Part of a small language model's weights: 10 layers, 12 heads of 32.
MLP neurons of a small language model. Each row is named by its layer, matrix (up: input weights) and neuron, and shows model dimensions 208-335. Each number is 128 + 24 x the weight over its row's rms, rounded and kept within 0 to 255. Numbers have three digits each.
Before each neuron's rows, "fires after" lists the tokens most often just before its 100 highest values on Wikipedia text that the model never trained on. A number after a token or word is its count.

fires after: " Ar" 26, " G" 9, " ar" 6, "ad" 6, " A" 5
L7.up99:094147161143109078121155164114082143160125106126115145130121143069175153153139121109134110089129170171130126111145129119128102093157120149095114122122131118132094101104107105123090096139112147125103139155093064148124095131135097102118132124127140118137102153114145140121100093168123156154146111106133137100166135145110131114141138115171172134075137108155111123143128144110137149159122

fires after: " B" 21, " H" 12, " h" 7, "ur" 5, " M" 5
L4.up1424:114106106127118141104132138142099176111102171108129180153097085103111136142166122102131100107157048128117115155126094096123096144128090123118150098123125107138120169125131121136137130125163117094124192111115126131118070128137104138126099136126134117111112076151154132136175161144113159156136153160146159103101158162165140114166095116110120135167156124116140124132094123086154116130126

fires after: " " 23, " re" 8, " was" 8, " dis" 6, " rem" 5, " (" 5
L4.up1172:178122134084128137151162145106170113144115147130147185102111106134116095150122139056128189124141159090106136141170087119133118165149152135097113129137134108146086121103119148133109168113132143102087103148166142118092145138147139132114127117117157118146116134151151106159106156127122079116132155100076116147112190134098089156077132137121091096102119093151129140153140138124141121116173

fires after: " M" 21, " m" 13, " (" 11, " " 9, " N" 5
L7.up407:145147141116134132117157096101127164140090131105117168115115144156115137169119155111141136147202107089136171117130127133111118154125150139121118123149179099166121087153134171124124161132128173108159128141126111153092100126138151146084101080118142115148102108164109138137083134112156144119182067133151102139161078090133120082135126143114090166145124114124122160112173096147140151132150

fires after: "om" 20, "-" 13, "\n\n" 8, "s" 6, "h" 5, " con" 5
L4.up255:139138105131128111127177101125175120104129140104147127110135145137136136149153153123164136124103153097117131110099127140149155110123144109107135108143087091105124098161137137140108097157155150129154134117106129142128136151139112121111168150134137098150088145145142122118153119145143153126127119177086165143100118146158153134154126104090142119142087103184133115108119132142130120162178

fires after: "." 24, "2" 12, " of" 6, " con" 4, " ex" 4
L3.up1357:146155119098085115137146179098159136078145144119136150106145145138162084157102142143125114099139102123081116129125145152140117154136103143115115161092080154099133141137165146142132149131160119087153100089122163140123114147077098141127173156135115120149157120142093138099108086132162154101163122149165157128106119083141156159151113142105147160153149097122139094121116167149145112118120

fires after: "C" 12, " St" 12, "′" 11, " C" 10, " c" 7, " P" 7
L4.up1435:123182117115129159189136116095163097162126120119127148136150139128146115159093124147175128143102112127125129109107183089124107127128109156182127135104114074120150158161113117110143162115123077108142150070111144150133148119135159123142136071088132173141113145111088144124134094086131155164167140127117116090155147140113153158148113092147126116138145155130092093147134128105101077125126

fires after: " " 30, " M" 11, " S" 5, " W" 4, " L" 4, " |" 4
L4.up389:166127136140150114147106145115108141163119077101103143152080124129106091168178082122105159107151113123147131133111099118123082161113143151185086165128121114102161105109139174140138157094112117110147162161119130115136101158149150123112113110109173120147131116131122159124124146103108099114119093152100118099175168128136108137124073177130111099129148104146146115157125119123170141164152

fires after: " K" 26, " J" 8, " S" 7, " Mc" 6, " k" 6
L3.up756:090103116150106156142141141150142119113138118125099157134144097149144099166100180118158113113161159150136151091125084124135113166128126104092129126126094109087116142107113168123143136138126133119145127118138140150122104120090135172142123161132145112155086128142083079168109120132119118144185074115155128161094130155097139122116119138139124113094112148159153104116117128113144115135110

fires after: "2" 47, " st" 6, " f" 4
L7.up1138:117116108131144146107111115108136129130145162095133115137107132167161147135171159170098155159135159104138115148103136086063148143163118095098141119070099138121129140113135153139113170108166111104152129143151140155146154133129148115141095105135149146160129136111134106120163103148204134171135136128119161088122139119150131137133071129143147143115124120128173135185124096163109106111160

fires after: " S" 24, " W" 12, "-" 11, " P" 11, "1" 8, " N" 7
L7.up651:132139114124152127177142146157094102103122112109130119079111140098145117135106127096142197130100100133108146119172101130123121139081166105119118159069103104117105115104153099137149118100123125187126129132132107156179110133123137102115109094147139157119112126129137150138101093096154112179111142112114170127141109107101103085119144118116098135107153119123136094091117082094125140125109

fires after: " N" 12, " V" 11, " Re" 8, " In" 8, " U" 8, " O" 7
L4.up1248:123106131155142120133142172068144136111127179108130109107135107156130115124103118145118113085146148089145130111155161095112175126126136094133125113118111171133111114114172153128113099152121117148099116125135160160130092136119139114112157104093081131138074112167127087126113148139110103125129142157094118164115128122120097132149120100112100160082130110132130140146118169146129146127151

fires after: " s" 25, "-" 15, "h" 11, " h" 10, "b" 6, " st" 4
L4.up1024:124093113132135127166112099110161147130103119127148128151099165143112091139143162094132137114129114070156138140151116135148164089189101134087125139120118117134158145137105114116155144130100084185157157095111162119097118159120126107133125167091161111160101154090156147097125134180141149134148112074151160147103101186137158099100161130111121101091136096130120119084178088095155133134180

fires after: " " 28, "0" 11, "4" 8, "1" 8, "6" 6
L3.up486:095104129104128146122139133093130130142131165105160122135093080140117112154137121103101122119107141100110130135149118127115127077125155123117119095114168122133149154142125111181090109119158127105153136140148103114139136135134116101132113106107132110156138144151093124146121152144107113131112129099083157128105122108121098082175085166153124115120158070141125145115130139127147116183193

fires after: " " 85
L4.up987:172161129115143159144157093106160107129144174119109143145101134148123133149138130086120135111155098107095141142162104111100126095176140100119115119165137130128096124113115106130078119103143132164127120128091135131132121104148133090108129067147126120142129114163160163126091159127151135148109084121149135153111139164133062153141095096167123134140150111152141147159127120130165105158171

fires after: " H" 16, " f" 12, " r" 12, " F" 12, " B" 5
L4.up1355:120062139108106120136156121149121153085134125115128132146149071102115139137150143116133168116188134136145107122193106086097177105123138124162105114124123096152153120106130098108110101104151126126133131105154101111114098147106143120137138125119117109134085146147151104102136123143113142131161155165136158125142122100183134104144092149144134133123157094098141089125147135127122107176118

fires after: " M" 27, " m" 24, "1" 21
L4.up230:130112134098114143162148115089144169136109138108137140136130091152124102143148137143117093099119092119115149118168103137091148116104105155142171086105108140113122146110137114144117091129167146078123122151107113150109114146138119121132112083080121116166117116183129122113118093104163117123171119124131139090102112140131151144091092161150162090148152095130124091129105149130173114130129

fires after: "." 42, " |" 12, ":" 8, " and" 6, "/" 5, "," 5
L4.up1224:123166134144152165115130124135138132125125129159127152119108147119123125151104076137132107129158119101097101105118129094151160138179137099136063108125120117135134136132120143116144124135129149142116076118123136143114148120087132162153140154153136109149106174157160129121093151156117137119137114169143100116118135148122160159127109093116111085086122150163158099139133082134133157137130

fires after: "-" 16, " g" 11, " (" 7, " R" 6, " un" 6, " \"" 6
L7.up724:116132123117114082149150148113113145150090138129144093143116153109127092159167152150140122152146149105153078105152105118119118135144135142133134152097112114122161131156148130139127071138158102131131125133124105102122122116110128095186122141111125160099116144094147162120125117118103160130133120138101146141167125101158159126125099132132125154121127124112140121107107175093147118155143

fires after: "2" 51, " in" 9, "," 7, " to" 5, " It" 4
L7.up174:105095149159126118178146147084121121144136117104114099125122095104157135116161132160157110089128132111182116149116135121134121124110133125140123154096140116112129145108145152182107141064138084138123108129102155097129149172134118152159173126084158135127109138097096133161178099127144097144112134124163100128136146169142120127092139133101156136106158099092160087194155098136113132110132

fires after: " m" 17, " in" 14, " of" 12, " p" 6, "ing" 4, " and" 4
L7.up1532:140116101163136095142159152110140152107108132083144115147133132103110148181099168117102127124113152071135174090172120126121109103136135143123104102136142140107109116119135138104146134151106140118128135154083083153153127133127155091125086087136123137121124123155136118108121131163149147125142105172096148122144109162139131141113101134159105113164174141137182103106143078155088089128156

fires after: "A" 23, " Sh" 7, " Wh" 6, " T" 6, " N" 5, " A" 4
L3.up2:142119104111105104149120128141151099119109113122141107098116140090132149128107155125106143125118150129118096123121106120152136163118098096150100101107140096159127135156149125171091132131134146150122122133126134153146140135151169117072136133161163157134080131161114108141111161131124165134087145196128136141147112130117118134155153108152091119122114110103128098097118145108108103138102

fires after: "." 84
L4.up640:155148164124122155133138103143116172130141129144117130122120136112140147122123089106142120135136145130121115145075134115140128140140122137146081157101135114148138163139137112121150137121156131139169084089119157097120123148097132129127122120068127117130117120109094149126131131107139124162148107142141129115124122118087126132114150150089172126183113114134130069163164149163132114076138

fires after: " p" 17, "u" 16, " P" 13, " C" 8, " t" 7, "-" 7
L7.up214:143135132136142106094169137085115165119106190117139158105115093101121131168121112139115135117157091129119146162177172135153130151152164164191122140111108111128098110142148136121122136128159124183121130104140097124136110105117141111103102092093131146126143066126146142142103088134125170154103105128103126099116158154130149106124117143119146143130116119128135126169160098085108158121123

fires after: " |" 23, "-" 19, "," 6, "\n\n" 6, ":" 5, " in" 4
L7.up861:178147144101108140187142172098103156123115171107173104131143147119134129145096092144129119125130112146163151132090118112108112106116164203114109148126118113180148124133113132113107132149116111148136143110094139139124099143130172127126194157107107125143134172191100113099107123108134120138094119151149139150079139141122135117098132105125130127087152131081157081120103126133095155133153

fires after: " M" 16, " N" 12, " Can" 9, " Min" 8, " Re" 6
L4.up1044:138175132077111108110118172049116157120110137101177091134120078119107128140138145109156128147092150137129101120136140142109133141105113171126125124108175128164136082105172122143103132124128145095120111135139124129119109113153164122112069115128151129181154094138110157100107112104174103122147150124127149103140102104103116104112106146115124116132097108137133145148067108127098114157122

fires after: "-" 28, "/" 11, "{" 8, " \"" 4, " s" 4, "m" 4
L3.up242:129128066132143129126170053142085151122111115127090167136114148141167141166117112143130153113134178086159101112180118149111154114148099169131133112121130113145086128105106117109083132168134090116096126140136107146184108140171113147130151173130155095127136099099165080146111116133119149137122080120097112127111148172147127116109144160168091127087142129126116130125102075130128107131142

fires after: " B" 20, " F" 10, "1" 9, " W" 8, " M" 4, "w" 4
L3.up417:079128091119107103154095159107135133114155154151148122170087147138136103128162140120117097128138119160167122097125100149089098093111124147160113169111164130100118135088145193133082144117151123155133119088170078126135120124148170144100140148108148108123091123119101147149106103116171094136127095164149107105118137091111141135092131104170107160100148129121148144179119105111098123160138

fires after: "-" 25, "th" 11, "iz" 7, "st" 4, "ud" 4, "pl" 4
L4.up81:151118152142115158149158142127104082130128144097153131109124120085143148168111164114091122131183153112106134131142135128159158128126103135136149150126129083108164114135121098112133104173157090163087141111163114117142129191107130137141131087075157145146134127175119133117075122106116113160124144122139144092102126134162101119157165140125140133153124078164154130119177079108139092132183

fires after: " m" 30, "m" 7, " l" 5, "om" 4, "F" 4, "-" 4
L4.up1391:157104105168137171082141151101123152113087137134141116134160149153146123087123106125141106121148134114161087129145129120115158130106158154172086121093129141157070142099157107135116123148168142142101120135122131129133105096111142138126135117126132145161127121163138167124127091141112121161179093176126161107131108154110159157117108124127118143190126148125102081169098137135147116096167

fires after: " l" 14, " r" 12, " d" 9, " st" 7, " p" 7, " f" 6
L4.up1106:134122130147166140146170139132127135115146101147091120101144103150086128122139124129145117081208125126151156119125121075120115162112149148132097141135140096161085107118142133125165136138150131137137116120093069129130152116115163088151133133085174110192103112088140083134140129136136130155173137144136127117110125121132119126116054145141125090140081155110102130140141123115125136112166

fires after: " S" 11, " J" 10, " D" 8, " Al" 8, " B" 7, " Br" 7
L4.up1154:155121105161130149149107087108138157130089130163113116172102108120128130131123141124119099110090149129133141128107138135122101186154123135105125138118086146135154169095140125164143100129127105133131152102144093157144085111148154155156117157100129126133097102123113071112114122131130174151110112130167137118129151180090110151140111142132116104093099162135127144148110113117152112122114

fires after: "." 51, " R" 10, "L" 4, " r" 4
L4.up1256:135120134131159139122151123177153096129098120095118148111147083181107103107110095100134169085148123140112176105115154169125136122125120141176163065137104153145120105131124136131138071124153152112112111130127108119160104139120074082134132133137090095134111130145135158170123096152128147103126158133100139117111142142122109139161125129097112131100091158164155148143153138097153131163153

fires after: " s" 27, " r" 8, "R" 7, "-" 7, " re" 4, " w" 4
L4.up1006:182113112145141105158151105141146108151119148107179177139097103142148116142127102130134183082171168068175166103168124115151148116124111108099107129137148142161104089131124155173109097142140182128128122137138130160139105120132140115130104133075151109177131130153111094095111158150101143131130122134150160136105093126090100158119138121114152104124125093164157094107105139086146111173187

fires after: " M" 29, "m" 15, "M" 8, "N" 6, "^{" 5, "ir" 4
L4.up1102:142102116124126113063144172113113159143159177133105142125154154117110130116134133120154153133135111120138110134102140129117136156146136144141102133155102161137156170085127101131112143139122158113121094114097111114126119120150143131099114120089106126125115088139123128087064088129129097151143136158144132145118163111095134141142146165086156110115109133074096097132157117114087092140107

fires after: " f" 28, " l" 13, " m" 11, " p" 5, "\n\n" 5
L4.up582:121134158118110155129186108111089140136135130140092116160142102118122107159083147125155132102111151099173126117119118116123135125133133138099132120139162096166131139123133146125117104131144127168136110130108091139129072144123126094149094149140112112127117125147121128143128119113130131114177127117097191099134094175154177165088105153172134107144160125070126077165128106131174125150167

fires after: "-" 23, "om" 14, " (" 10, " trans" 8, "c" 4
L4.up1471:141119077177144109080128123106105104141155115104112149120154122137156132126138122107122156148092145109155116102126131196166128083135137112138106137112100160127120131128146132168098117189133095142100104084126074114157141098156124153105151142152161132095139133124106092136162147150160151114164100149110106141091119142152078136134137119096164092121080145139110118138111077099122154163149

fires after: " f" 20, " record" 10, " perform" 10, " g" 7, " se" 5
L4.up243:129120095140133102144144139125164114111120183114164120148114100147104158157131117131120154122128122076118108080143120152123141144143098124149092084108114125123127106137138179134113145150155144110104109158106130132106144149104121084143147086088144090145141105099155223099127140143114111132116152157098113178104119099158158173114093146142096123143124134137145110106136123141106099091164

fires after: " C" 18, " c" 14, " pro" 9, " ph" 5, " P" 5
L4.up1101:125081127102161074136112096116153183085168132134095141117161093097119126133154098116166136128166127165170122119132144122146116133123127106112142138129150102122114106141132132118134153117102092093151158135108105124097101146115143108150111141084148133119150137099135109092111131151173111166123116096094168125139133137133125115121103092121107144101100114151098105183177139104130110124135

fires after: "." 27, " St" 14, " comp" 10, "w" 4, "8" 4
L4.up445:106135119119149138160092091152096156119116123134158097128138147144175126145092135149168105151148109110119116119112121138144133118110146098108103164098150091160137154117139171093115133128115062135142105121144138074079128146118154083152117149107133133152123134139099091157147132155179114179156129148092149124102145155113208120102136112129137113128107153137162134174146108136104106090127

fires after: " w" 17, " l" 13, "-" 13, "w" 9, "/" 6
L4.up1237:110083100130136150184152090140081122106140150138124161147121130151108145145088125083135117129153112086142160113158116162110156126136157146130138163128110135177120115140143138129141106114138122148112145129109123144140092100115149141132121137140145137150147149106145143130163141114152140166165112126136125142106049114140124144095096147162149137116108146103138088110110074137128129106128

fires after: " " 26, "1" 19, "," 18, " m" 12
L7.up226:123142122139138148130112136120122111064112144104151160147124113132086108121128140096134159121105105084145094118167133133149094144125112128158115128108107108147100156109118127119134102120105157139126077146150164155145143115112127129089120124148137153114123106127126137108084093124160142107169124161088139115132125168121134138081118146124111161130125097129124110128136109125141115146101

fires after: " N" 25, " W" 11, "1" 9, " n" 7, "U" 5, ")" 4
L4.up7:087110120122114072117138160130095135098090152089147119121131110133134134144129119137107159121157133112134129099149075142117105124145149162115104123066151138113145131108162116144079102115102110124132131102134122122112141156144153139180099092095161104115135160154114115116108070159160143133130149136131117159177116140164148132110082138126123115113139130136162094127125080109167147153116

fires after: " |" 39, ")" 11, ";" 6
L3.up872:133106134123149121162160123110150144130106181147147127125087123117171133125145115095131101136149116148131131135123128123104102083143094087102126107078182125152119163151149166119104105144162115176136159110151104114122086121091202151140117107074138104128120139138113130113117149140103093132137121148105117109124111122158089149132132120105137134098146110116149145142149114110151109174118

fires after: " |" 54, " S" 7, " the" 5, ";" 4, " " 4
L7.up716:107168123119133130131150121097126111127130156085107132138128106094120083135153113139131139089166120156151168132151114152139110111133144142138084174100075138151136171142140185092124137137096151144100141127127091117137154137131154116151132169103171123118162140111156189130100138117102147105139138157127153129094108122123149112087111122119108134085079135116147117131100143114101072132127

fires after: " was" 21, " " 20, " se" 7, " record" 4, " a" 4
L4.up392:166169091103104097113156106144114133093132142143169127152130141167116163123118134126104170139166133127112104121147114146163110138108157125135089129134140094130116140123142121087090126080142159128098155167140146097085139140130129086096142109150169124124120109132142113137136136144120121140072130111088123136142152121155157138137120130115124189139103110112119142101115170085109151094099

fires after: " " 26, " on" 23, " =" 8, "^{" 5, "-" 4
L3.up1116:149147133089124142137168111154047148119147107099160156129119110132156144132116121109108138141161133120099144116150190125158151136116103156135141157102154123153092103171120087118100136117167124125104124134143144140133153139162154131081156127125129146134093076126120178147161111147124136143120143119101144134120135138158181134142123143124097133122153118108140101151127142086094141103121

fires after: " " 27, " |" 18, " e" 5, "ed" 4, ")" 4
L7.up547:134098124137145087140191145099095116091142122114153123110120126125126112127096108129175146159137104111154151130140113099122129108124128099127113122096139153092123146129151169121125129125145127102109138093147135134141123111125098137166136155094120111095092143157124120115122163133110178129169126140109145155153128151129140108087089141130089168102145121097100096141114117104119123080101

fires after: "-" 32, "os" 9, "om" 4, "t" 4, "v" 4
L4.up550:146140096119095096158161102160126111112106096098144141165162136117117088147140152088103138156167182097111099115104124155154166172146060143099113085134121142118142112127128113144122157149117141117140136109152095105172155148075127158107121121122143134102109137117111121153098189116118130149154131147138148142116113124124089146090120131116129118153120138173142162101100152135115122147140

fires after: " " 29, "et" 11, "ot" 9, "2" 7, "u" 5, "es" 5
L7.up624:107097162118136156106137175131115151143090145102131097137122127092177108118111094125121142125106154109160146132165152166118100114091106143179099106145149154096129099108129088141126111122090117137130117117100125109152105176143131167144153121110149160141129152164095101144138119112143116151108166152144115111133132145149158107122101146106163133166134082101144146143129159136113132101135

fires after: " |" 35, ")" 11, ";" 4
L4.up913:117078155127144156110138155093147135118116128115118143124060120130163134129117113096087133106145126150148127118103109092092088091137135141129129100108182101128133098144148152179091103128118167117121136135148127144121102124119166111102105118120127134156122097126136116117119105132117100124128135131072082137130102145102100120121112143094087121130149082154173098199144101138162102112146

fires after: " " 49, "-" 11, "2" 7
L3.up446:106159130099164146126124101158138166135123131119158096121124098134108138103141120129130119145129137102130126140095132174119150163104122112145111119136107122122132179121137129102141141127138116113134128092107174101130164181077133119109105151127125158146159147140121142125148150126116142132150114112128108130135151165143121133056114115156142115144147096174114084118154076128153142074169

fires after: "-" 25, " in" 16, "es" 9, " (" 7, " F" 5, "In" 5
L7.up1509:156142088144097120109124126077103147125126120113131110154118154124156112110137145142088107140123128134139104129192126113105108152137145120140105135149124114102118081150145132118122098176156142121131143126121145110155108171147097094139161079115101136161138147122156159118106126150115175104114147142155172162130148158104138111081163123142092150137109114111154108160099118145172108117159

fires after: " " 79, "5" 4
L4.up377:115160115098134165134147153157100127128137117118122154138135131121094108117096178154123182137114190113146090128150127164119132143134112165105108075099146126145158146122138171130115124102136115137100130121094118149110119147132123104094127120111111148085118107206107110150085149136149129114134122111104148115116133155108138157106115137145169109155124093140113104113121130121131120100122

fires after: "-" 28, "ro" 6, "'" 6, " sub" 5, " cont" 5, "s" 4
L4.up1454:111134124110125096150166108118166119132083113076156115120139147088115112124147167151154125139089137131117143141116130135129146131154125150104109100106085120159080139173150145177111107186128111138169109132160149120092138145131110142079143131103189159133098149142107107171150154192149131177123144124135120110115106167129147132134141079121100118133082108148144140118084140155131113087156

fires after: "," 47, "a" 9, "1" 7, "S" 6, "2" 5, " " 5
L4.up1429:123132134168136137152148112111150135118130143129135126151127113156145141166149115141158113125132153116190096050123108094111170079142102066146164127064100136107149141112134127165133117110150087145165129108113109136135084147126107094139133133107132116096127129092128113105132125102142140094137109126158129147137133138119145101168111141132089130087121125165138139140148103150155117118075

fires after: " " 24, "0" 12, " —" 9, "1" 5, "2" 5, "8" 5
L3.up715:128091142114104096158119193149148154130170151118133163111110076085144151168113129107114148096100163141141143143145110125075122117137143074125099133132168144179184125162144114156114145083120138160143146151122137115125132132107156130130189112124147136159136101132134117132121154142115116125133152138121097146145112119108112084117132128130161156148174098100129122132140164087173151159126

fires after: " con" 31, " dif" 11, "om" 6, " W" 6, "pl" 5
L4.up947:115119115128157130144124129127163080135150136127158109089156151138121127156131168126131108104107141089083135116117152149128158184152140148117125129155139089092095140099107117171143139170123129125081127116114103126141149125149086104121185126150103112131165115119130115153165111183137115160175097132119164173125097107131106150160151102122080113158107097180148130131137154129148137118133

fires after: "." 42, " f" 12, " " 11, "6" 4
L4.up1196:131141130121125136175152134139123114157163113143150113131130092164118098112116113151159108116117163138118120151122170162110100118107164092148133086124091115086124138132128155155122149085147119145129111132104101150105135141099131093139130126093110096092113102127147165169149114138137118131080107105119149146128158111102145161123170127185136128123094070121119089108141115088137160109148

fires after: " st" 13, " c" 10, " C" 8, "c" 8, "1" 6, " p" 5
L4.up483:113187123137126119118119074105135136121116134156123097115149107099154117132101155146147137108148141163151110140092159126115131152117180114127081129117141100134152098131177110127142129143156100148159112105151093122173116149097114143105114154101118132115118158120079208118160136134118161110134107102160131092136082129135135120115108138092103144131098114133088079130180109103138139128163

fires after: " (" 30, " \"" 8, " re" 7, "-" 7, " " 6, "v" 6
L4.up1048:150135106147148107141112153136115128097098123112156131095181131111131139109125127158102142165117128119128082110175142142100119138121121129123083097132145139167103108123136145154110074136119164107107142128160180151101117146080124160094133081139107146116141148117141154156070113148136125120146115098122130177139098152107098136102125156112148121130127139122109100094087111123132141149152

fires after: "." 47, "8" 9, "7" 6, "6" 4, "5" 4
L4.up941:149115149136127135152173098167123131122120152153140130123087125085126135117159145114126154158174139120126099124116110143121121151151113105116092129052159131173126145138153117118119131137196117105130132122128099137119105173141164069083093130128111134121143148155154159129151127090113127110141122127126176085105112140152142136141168110083106100132101111100161111124161114103119164121120

fires after: " " 30, " on" 25, " August" 4
L4.up674:149124120141120113156144125130139133123172130116138150113124143165159127142125115147132108171148118138156130105111179150134105156098098102097127151118143132148110117158121119135133146109163142139113145087105117152133153158174152152116114117144162157142114128091088120163131130140098108149123110143087097116104157125091108132127105110117107163136169110147092120167151129089099133140169

fires after: " s" 20, " Con" 17, " re" 8, " S" 6, " Don" 5, " |" 4
L7.up415:121134127177155105136109110108148111144099165075093116092139122119116151148144146117111122156126137098127122103152127155102122125110124142111120100097147121121144099173118147104074146133145147187101164132129117174118080147162133133123108122096108081119122109156171137136093118148120161131142151126116140173101096103136101134121120099120127107113092148159152149143107149125092101131110

fires after: " M" 25, "M" 11, "," 6, "r" 5, " E" 5, "el" 5
L4.up51:142154099157144151081139151134110129095090131093132104124111102164086131112145138145106131132085164121110141080174129147157125089151096147167105125117097125115145082099119117111139161137117160153137091163119098146096121146134122121122119108148098129098098136113167122117136135104112129130124133148160136169094117105094167106171070161125131140147081143134066105130111111099096124122112

fires after: " " 79, " f" 6
L4.up749:126135109091108158161195145148166181137121105103128156124116105128166116158122139120138146158100152092111140126164126129133127147147105137152125088092109145136131165150136190090126131108139127135114121156132135147103146190103145111129109154122128109073152150149111116167112147123160093120125100171129160125143151137125164165093105123151132103177108127153072078132141116088141119125132

fires after: " f" 20, " the" 14, " F" 13, " d" 6, " stud" 4
L4.up1378:095102145094111113112131137121151127102143119094180118085137096155159136149166130101108153131138154127093140153156134115136130170131148116145068116127070117180120124123133157131125153112135113151144105171100123117111135122136149121127128117107133135113136069096114132120169103180156145152124175112101158184102157097182112150116099148106114133101052127090137117174139133111116146148140

fires after: " H" 32, " h" 9, "ly" 5, " F" 5, "2" 4
L4.up952:104134093153143119118118118098073164127142125145139104130134147066140112141157160156163104135131107150180131144159094166095167113118122162125152140151183085109158117092160161120130108114153092149153120099116129101099104128145128157160127082092142156141128154133109150137180097135120136128139117111123118157129094119153149125110109134163147138140135102090122093118151176093124123138174

fires after: " I" 20, " N" 20, "N" 6, " Que" 6, "A" 6, " pre" 5
L4.up1457:108094093099144090125116126140158141108108137117099157105128105153134101114160142126103091088150144140129115108132105155113141141142122134111083155051112135134133129072163114118127116130133167138131138162151130166143101124166124090115143122110141127133111140190129107164126132151126138152110139118172119172142106103105092127122125107108128144127097105134126140131119139089130143152129

fires after: " " 30, "\n" 8, " cre" 8, " comp" 6, "-" 6
L3.up1076:134163163086130134149149155103085169120122136104129151129131139073149110123142143147125109123125106124156112142150173163079119118117140168165116113099167089175129131144153151099128107098111122161154121106153110124119128149123116116120092116114144154118131147147106160157144076130158126158131157122093147106081114126141168124140105147103131157130180096151111149119154086141130138084142

fires after: " " 62, " se" 6
L4.up802:138108109106093226148155143126141107142130145095093147158181156118116138116081116130130127097116138120151145157150140173082140164116154129162114136097130079104136127112104146116106134155116147121083121117154148155104151135135163122123165184155135122104088119127121172184095132099164114103106082109149152134093124129127139141134113108155129121121163115138102068132088122131103141148102

fires after: " |" 30, " is" 11, " " 7, " ne" 7, " ab" 6
L4.up1030:161129088125145142135162128142134112120150116068141152127107113154150137119105091110117155110099100097118130116106123104131132142139131152116110115116139133160092144084137144129142114128130150115112115132118143134162137118094114147134158177149118136100129111192117134083077129140111136140142109110175174161138122125116139137091141127113130104111144101101181143146105112091113144119130

fires after: "." 63, " p" 4
L4.up139:142135142087143119116125124166126147107141097119142131167149118059121169127112144112130120120147123118094099140131192123107114124148107153182102117124083161156149157136100121124120144101163122132132117134149090117109137119154149132129133143106163153085135140144130149144077137122145121120139088131120112055158102106159166138105153161090132138152118107129112114139141139118096134103127

fires after: " " 25, " |" 25, "0" 10
L4.up513:153114123104155145162140175135137146151093160082117173123108103081172060115135131124097100098138133111150095130118107119093099110139164106156129117101139158130132139075107107116104116144099163163142136125133147139153159144118109151153168103118108149125107137181130122140095145152156101136122101155132155128115083117125148095086082137095158129101148135155149132122138116101188114162133

fires after: " S" 42, " M" 22, " R" 14
L4.up596:143159133158128118150146104161157137110073150137125114100094129149155122166119151147124132125133134120128163094127076150112111143130082153172153122123120150100125129135099135137128114162125132122131135122114108095140132151163115079148149117121102121147154138105146203119113134133121153122131144174124141167169133098118135166128135110097122139106127121133179136100163128147170097127136

fires after: " in" 47, " University" 9, "," 9, " |" 6, " (" 5
L4.up157:143142050190123108116107162148118147134144144075129135179117162176167106142116131124100107118102092152133151141162155118106077119142130155136091099158091106170152137109132147146124107155128101149111150112099147106133109135129112123124128156114149131120154107148129099147133116139131152104147115164118126153083123160155157113122121115139086124112153116107180170135138093150136108149130

fires after: " |" 23, " n" 10, " s" 10, "," 9, " S" 7, " " 6
L4.up1310:169111083140120117161126113112132175109138149130147151175144131144114064135147130113108111096114157159105144070166119101157123122157187151096085119110113077113156130135154200130151124160130161150120138112129121152137093131106162123105078174132137111087142163127128119122090140117084178140116100117134155143145084107098130132123109148147095123094158111134128152127137141100157116137163

fires after: " Y" 12, " M" 12, "ines" 11, " Ch" 9, "el" 6, " I" 5
L4.up671:129125145134131100132114166160101171112114106141157122095095110130129153131125106126168136096140140139129137122129113128141117109136093134180142175108143156113080131102110119088094141155120126123122103104142130107167115146097102107143142144145166122106110101127125157094153169129116112130120144132165143140106092124101153158134135152097116184099140067100146149129150149140176170076120

fires after: " " 25, " l" 22, " |" 19, " L" 5, "1" 5, "," 4
L4.up655:193104095136134105120146140150133142102133117159129137143128090183128116124152139112105151082123125112092100140112098114147136159133093119160060111106104153122107154093143116098141130156146130146108103164136136175176149103124137154130144131133131095137126134134111125132093152127116099115173129112131143109117105121154116098077090129121134153127120157115122091148161118175104135172128

fires after: " |" 66, "6" 5
L3.up980:134091143124158108163134189132080132132129120119166141136132083129125120157144113063102136133162101178131131127134169105086118119113120156159092117119149133171136154074125169150089105102102153143125123137095145133183102118117121082122133098112138113135136141117120118128139138138095135120144090158094166106123119134148134099114104094119108150110141095146167113129145121122131131132123